From a checkpoint of a small transformer trained on Wikipedia.
Size: width 832, 10 heads of 64 (1 for keys and values).
Architecture: LayerNorm before each block, rotary positions, untied embeddings, normalized queries and keys.
MLP neurons of a small language model. Each row is named by its layer, matrix (gate and up: input weights) and neuron, and shows model dimensions 656-783. Each number is 128 + 24 x the weight over its row's rms, rounded and kept within 0 to 255. Numbers have three digits each. A neuron's up and down rows have the sign that makes its largest values positive.
After each neuron's rows, "fires on" lists the tokens most often at its 100 highest values on Wikipedia text that the model never trained on; "fires in" lists the words (lower case) most often at its 100 highest values on Wikipedia text that the model never trained on. A number after a token or word is its count.

L9.gate2140:154101132130117130135121165114109132168153119123145122139138081136183097123141142120111150113177111144123127145112150130125125136122141131138137089127134184142110131135137095146111150098102113136107134116113181103075148127090142114187095144133129113178144116086131156106105180127155141152150122125118086144134130117166108183155136121137109184140091182123112113108113136154149138140135
L9.up2140:142104134146103101120108120120101110171110145114116117089171135096095124098126101110087138152131106121119116155130100118096130149132135123151116112104125141115092110093144084139115107153135123097095090132127129086088091128122116139149099120127152098155177117154126086141087137109154138158132113171103160152102138152116158156133158113122114147133102120128125125100156114178162120078137
fires on: " to" 22, " for" 20, " of" 15, " help" 4
fires in: "to" 22, "for" 20, "of" 15, "help" 4

L9.gate1302:106112120121110124124130097125113080085118083130111129108139127144174075088139107133134154146144098114115129085128155156153127106083136106123126122139096119165115134123104135155165154143143142108094174091122111128156155142124154110154128123123108123175154125076130165093098136131107137101125116155125122112115128098152145145140114122128097110121169149078107134104113115095111128121139
L9.up1302:116134153161139134137146077151104116088097077138110140138113118109113155110096144119140135142153111138150124120122128153120119104139136113142143136156116112085191111158160086110075136160159134147104116103126085131149120116093146142175138112140130110112092136138060154111144106122137141118122115172147138139102074138123122106127115138148120165162102158120163111141155138128106114074084
fires on: " in" 39, " by" 15, " were" 7, " on" 6, " of" 5, " as" 5
fires in: "in" 40, "by" 15, "were" 7, "on" 6, "of" 5, "as" 5

L9.gate1714:138098173110147127099073069142184151111144118154188097141097151112133134086122136139127124092132145109121148140117075135125156116125150124139109120083162167137133102131126100161145172159125137110113115097124169128137152140129147089163128120095136129144126131114111098101132158155084118121147116129105102132168081156114128163132167125151120157156136156216154132142100137163143122122140
L9.up1714:120157137135133142132075082143087136137149083166142060132143124100126043144139157146099062115159070147117085150117153156136187092147132138103122136139121154090112117166114113148177126147124139122126130157092136122156131089144144138160116143123117117127168152147169173141087128141147158110140122183082170117167098164113154150120131169117116122123142193118173142103156106160158124110121
fires on: " in" 33, " of" 27, " to" 19
fires in: "in" 33, "of" 27, "to" 19

L9.gate1447:142101135146160121122131121118107137170104147154125107094103140158133118124169100106146138131154152090084115113136132107153095105144115145128123144151119168104105140155164118093133071134175155165131146114140120159155092145118142129126084127104119111091128185121118114115124102103112180108118128105137140136112159133147150092098088112094113105150116168149133101136136141108119155137112
L9.up1447:125141162115123103172158134110127123121126087175113115109180082152133160116123153139085179110086084133176166126129132122155076150171139115118123144121123133087116149093094150156147083083172152123097136150127126165138126094126163098162132130134114120108153121117111104166169113141113110118119144131131139136166171120151130129114125090113167163134158162163115149158162130168135072129133
fires on: " was" 31, " had" 14, " been" 14, " she" 4
fires in: "was" 31, "had" 14, "been" 14, "she" 4

L9.gate883:125094145126135116142138092136072142147127136173127142138128078149102115098138114130123145107115096172170108131102137102116153072144132119123125154165104162141088144130123146165109138144163125111114163089108146117158123150121095139105135092132120144131126126108127117150172119103147084111130170120169124188169138120167146104125118116122143106095071147145144167137102160145072115104127
L9.up883:106123154103158142135153154136135117173104144137112113128120131119104116077114127143108102133113123148133122134107130158089121118082105123139126140140150114104137183108152136097095178132139092145100099130131102146128164094143133145130113164092168113154119127111096132122158117123135131124121143132104148113101114105108177137164112147136101174200164139145165134074146145106193128087128
fires on: " to" 30, " on" 16, " about" 13, " in" 11, " over" 7
fires in: "to" 30, "on" 16, "about" 13, "in" 11, "over" 7

L9.gate1861:168112088100119105129120127130111081100156129113110140155114132127151117127159153136098154165147142128173128179161114159100139104130134136152116109130145083122093131078128159141129106153103112166079138165075129105193159114118185146148113110154132113149150069154107144125114152095147127118098138136109143133108095119148127151165123141143123122135140113133145135123099138106138168120102
L9.up1861:139125149120163098102119158139131098124135104119137128199161142114119153095110150173141098147154145138122128133148113114137114137138103082126139099160124087062100123137102101150092133095136195115151157136130093162133135114126175120120112098122150141153117126128144161148135129125171071102109157150137118159127134137109153151135117102129172157122130123097122079131107118125134112118111
fires on: " in" 73, " on" 5
fires in: "in" 75, "on" 7

L9.gate1562:147090133140109141141114122114113110124129148103134135106119178124121117136152129102143109184125109105095122142137121127149179123105148103137065143186173097130158143115105092096119135133115172091131159128148125132175155127175163138112139080113097127149135115129136112125127146114130151119087113160161124061140127121125130122164126151141112115150164110145163137126118107147125122092165
L9.up1562:164092138133127126117094120131095044154138098111124151101130133143158194160134166130109129147137168141109110090145133110126116122119155130114113142169171166114138138115094146124110118140126145111070161093120111100166158133121140139113129160072121079170121128126138138098126138139157137119108155155121094126149130087121131125158151143166118143099146130088133157149151141123143175122148
fires on: " at" 17, " on" 15, " of" 14, " by" 13, " over" 11, " from" 6
fires in: "at" 17, "on" 15, "of" 14, "by" 13, "over" 11, "from" 6

L9.gate822:174149159129131097128112141146136132103152110147130146098117119134108084168111164150129124108153144163111136136144134139110140120093134123137142141164096140141138152124136142144137137114114122113084140091124142131115155177086068189149126114148116163089111104069049089090142148116130144121121135139129142173105108096160121100132105136124078102111095153176135134158123105124146126119118
L9.up822:115138137121125127169140070153114152167130130166099136133155140149108112097128146092071130103097102122142145102063115181123170087126085156119097083093113183079152087110148162142120105102110127127151100118122105128135095126141052151139140153103148156118131142137141136099114126145168138127113127163168131138181161118152160119122120142158097146141159139127126135150153173096148094121120
fires on: " to" 63, " by" 9, " on" 8, " from" 7
fires in: "to" 63, "by" 9, "on" 8, "from" 7

L9.gate814:148111155179158144095115107135165097147130104152106153112084078121174161093117101107105135106096144128164115140135142165097144131128148103143100196120159144118128158110152131111123105141135127149097115116099130122123152093133136102139110172116097123107096112112131135146142155135151123163121162151120157138136119154113131133139126110109109146123125124146127104144127139126130111192160
L9.up814:141134148117157128120134122096097135112132135138151105121090113117123088135141064121104112111160134167152099122145134133140158101096135099151136140120139107144143175144115119139097150134133149139115125110147112124115138170141107147124143138145173155155145163124116154085143119088119091135147143116072151129100121127191136118127131160133068137139119094117138158159099142158140107126112
fires on: " of" 24, " from" 13, " against" 7, " without" 5, " any" 4, " Despite" 4
fires in: "of" 24, "from" 13, "against" 7, "without" 5, "despite" 5, "any" 4

L9.gate519:138073077158110165118129146125114132151162135138119167097116129130141129141138138095134159109069111156115129171159139113123139152085163144134114141060133103119114178136152125101098098124130155158114123136130153156125112102115154140153087145114106115122114128131124128154100140137125132164121140126121110106122087142131099131137172120132102097132167110103115091102116151144121150115071
L9.up519:100125125151155172104124137107149155117157141134065149136131122157116070109094079144133110080098116131136128119096113123173123123133147151143147135129139162146140163138112140133095144127124158141081145146128136123083123116094108118133110104099096080111122136113147136159114144145115093128132106136128119092134125134150111118137113146109098141148134132087076168147100114132148109160108
fires on: " to" 19, " from" 14, " with" 13, " of" 10, " than" 7, " as" 5
fires in: "to" 19, "from" 14, "with" 13, "of" 10, "than" 7, "as" 5

L9.gate1583:131115112143106123118150116072108164113165166116143132126115141110126130144124178127150113112130115111113140143144178107136111118128126087144119146141109184118131105108115151142117098121136156146160130114123161113114166125116092149141079114141161086130110077099163128080129173150150115130100121120122129091107099131148155129112163116133161114149093112130121129150141110151110121106143
L9.up1583:110097142160123176170137116108098135149120063103163117127115102120136118083124161124108120106135083142144125163134125134084128146160149088125144122156104123129130120105106109120122101163140151124066111113114125108105136111093175114156124128160124157131116136123122133123153148121113160141135098151114138131132117121156127114155127147134124152145124133139166139167141176117112095106127
fires on: " of" 17, " to" 12, " by" 10, " with" 9, " from" 5
fires in: "of" 17, "to" 12, "by" 10, "with" 9, "from" 5, "help" 4

L9.gate1889:107073172130138106106120116138157082119145142115113138133144134188133145104187122130133123113132159171109119140126086117145110168118141142130105121132076132119104153153124160120158144091108122182136108141128151132092154157094133118167135147137092129135133135131123169118147127161098132121153115092131119110092134155128153163134124127125154129148157127174130140120155123112089144086127
L9.up1889:104150117110141091132078106121151122086116141079101130169115142135132128137135142168120152145120107145169142141136127149140111121135133120127097162133158084134118126115158117106112125162134176091106154135135129107112125166151184064093089156168164140120133146108116113068119140082162123130100141108134143112107136108155094157201159118124142113127118149124116148117137131121119130127124
fires on: " was" 19, " is" 16, " are" 6, " became" 5, " were" 5
fires in: "was" 19, "is" 16, "are" 6, "became" 5, "were" 5

L9.gate1422:110101136131120121133147114081157125145125116143158119122112112113111108054126119161105113141129155103165121130140122135202174112127129118139131150117143162094112118115139135101084112137113124162114114115115134113105145100129125101123103142128132123147135128078106153123125146118137122151134133148110159135127136191125108146125161092104138168123139099164123092112111137197147095143091
L9.up1422:142118108116149096135109134143167124128161118124124153100128134144148114120162138144133128139148138151138153126111095174161105175134135138144108095179125129124143123127090126094136143130135109114160105144127146146118110124125109177216079147123172090090112081166129116129128120128102083088104151126124095125085125164141129146115154118113113129114089127108136135126157113106148080142107
fires on: " to" 29, " from" 11, " at" 7, " of" 7, " into" 7, " in" 5
fires in: "to" 29, "from" 11, "at" 8, "of" 7, "into" 7, "in" 7

L9.gate984:123100130132108124141157129120109134106136124162128135178110147068078126091113151103144127128123108167131155152132155135157163140123103114129117137082143166117132166116116137118130129086116163124119141145101134140136116131119102141138143153128129104105116130121113128125146100132133139140117120141128146141124153142139105108098087143183119131124198137146133123150121159120149143154136
L9.up984:127104126128110098136168152109097129113121127162099165155133111141165119096133151102178152127139105129135169127117119123100145153149139108134134137108134113154165144115078125120133090079124159089106140134078130149115151111107069131144117087153128078128109136128089145140141142160159134101118084134150183154128068075137145093111083140141144110137131140116127175097093104116099129169101
fires on: " of" 25, " on" 12, " by" 11, " with" 10
fires in: "of" 25, "on" 12, "by" 11, "with" 10

L9.gate551:154144177118111134122115089109143142141123119144129110121146121121151110102154139150071117180119129121125147114142093166140105083094151113108134147128174168141125124124146095183151129113158119141133120101175145101118137112141122115126148101083136099138148125117152140081155111125130170094103127145118135111132131136133120146160104120123085150123117136126110113075121104159140103122156
L9.up551:108134161124133128107134147142111133141117105162121130139144161155122141094108070121141107118142131144155117188133115125104189122112138135107123159147136091128129191100135122122117126169157132123116136108109131177146111153126152106121152170139125099120154131144117104141111110108127122099127154145148119166110147133102140121122085136110111120151168136131127111084173104084198144107117
fires on: " in" 33, " to" 12, " on" 6, " at" 4
fires in: "in" 33, "to" 12, "on" 5, "it" 4, "at" 4

L9.gate1247:132086129101155106106132092119101132147169107119120131154100144162146135125133173130130149103167192172129128112138116126125150126064166135122075121091122113132103119106160147110142173123091147133097131073107105141112180138119122078121136153129134120176097129085100147144141155136117147167108093150141099129134139144159125153167130127133119123150126151104108130123176177133115103123119
L9.up1247:110182111129110147139151129079153136110128141095131113121122129177138124123138127140133150128132117132097150088126176145121077170084129108126085121164150126131086119192125141087143109128125124188143148141144094136121136099110115122129174116109099088115089164079142145159113165121186154176112136111119104146112155139103164172122127102104210116153106091111137101103107143164177182105146
fires on: " in" 37, " was" 18, " does" 10, " is" 5, " do" 4, " would" 4
fires in: "in" 37, "was" 18, "does" 10, "is" 5, "do" 4, "would" 4

L5.gate1737:109160157120166170097066094103130126151130152151123144124125156150157165121137152117140126132145120098130110122137114132092124134154121137135099142139148142124143114102116134160131083145126133144142158153142152157134118095103115106155090104109130121155207115117103160177126137147122144107149078157105130108172119130107113159124165176115124117121111138129137129105207122105093120168153
L5.up1737:130122073101138157114111114094163143156163152127141118115123131145135134083091176156147097121136150120138149142128107159134113146090137128138106120129134069092130116105098101145104151084145119179142099116126116129160129126137132083130110112125095136134116125117103123129135153151164127107115107136114132116163110156109118168163107145100060102113142168083163108150121108111146077143115
fires on: " Japanese" 16, " Indian" 11, " African" 11, " Azerbaijani" 7, " American" 6
fires in: "japanese" 17, "indian" 12, "african" 11, "american" 8, "azerbaijani" 7

L9.gate2150:163124143145136121138107119162110116115153109089094124122096098129120123112118155131142147128136085103117107166136158177102138140101090133141100121109130142128162142117127152164162132115113111124124128116122139134161126143118149152174164122153107125129102115108078149135125089158087123173115128108131105130129094096114126105145168087101142118138100161154147136156127135149117147146116
L9.up2150:124139135114084106163118149139147116070153136159103110103149140195117129136112135138126119125112095112089147147140178134122107118132090126114110120127070107130134136117110138133133103118128121156114119122132125185135105143142159140127123104136089093136151131133112147150118140125137134155138100091114092090143158105126079109106138117113188106124134095177149119126151106142092103118127
fires on: " was" 34, " be" 10, " is" 9, " had" 8, " being" 7, " were" 7
fires in: "was" 34, "be" 9, "is" 9, "had" 8, "being" 8, "were" 7

L5.gate1158:121157157132100153139118121109156120128165134104119111157108098130097131095175157131106103154107113122122101155126140102168145077072157119131119164112101120112120120120151131132115136153120136093122088167147120165160117139123138095143140114149158128177144154122164145118141180128163114122127113131143138110144130115135144172118118103137164160147111163141091149107135129140140149143165
L5.up1158:092146156123145103105125106116124167139147156136134161124101085121099143122132125163148167141133141111145099122114090169096112131070116137144137140107111125079054130165124142111136085116144107167137155125122129108134130073125092122133108133130103114132100121104127186120104140158158137139134135099157121167167136141096127161137122143153112130110145148113116091141177116109166116145120
fires on: " American" 19, " Australian" 11, " Japanese" 10, " African" 6, " Canadian" 5, " German" 5
fires in: "american" 19, "australian" 12, "japanese" 10, "canadian" 6, "german" 6, "african" 6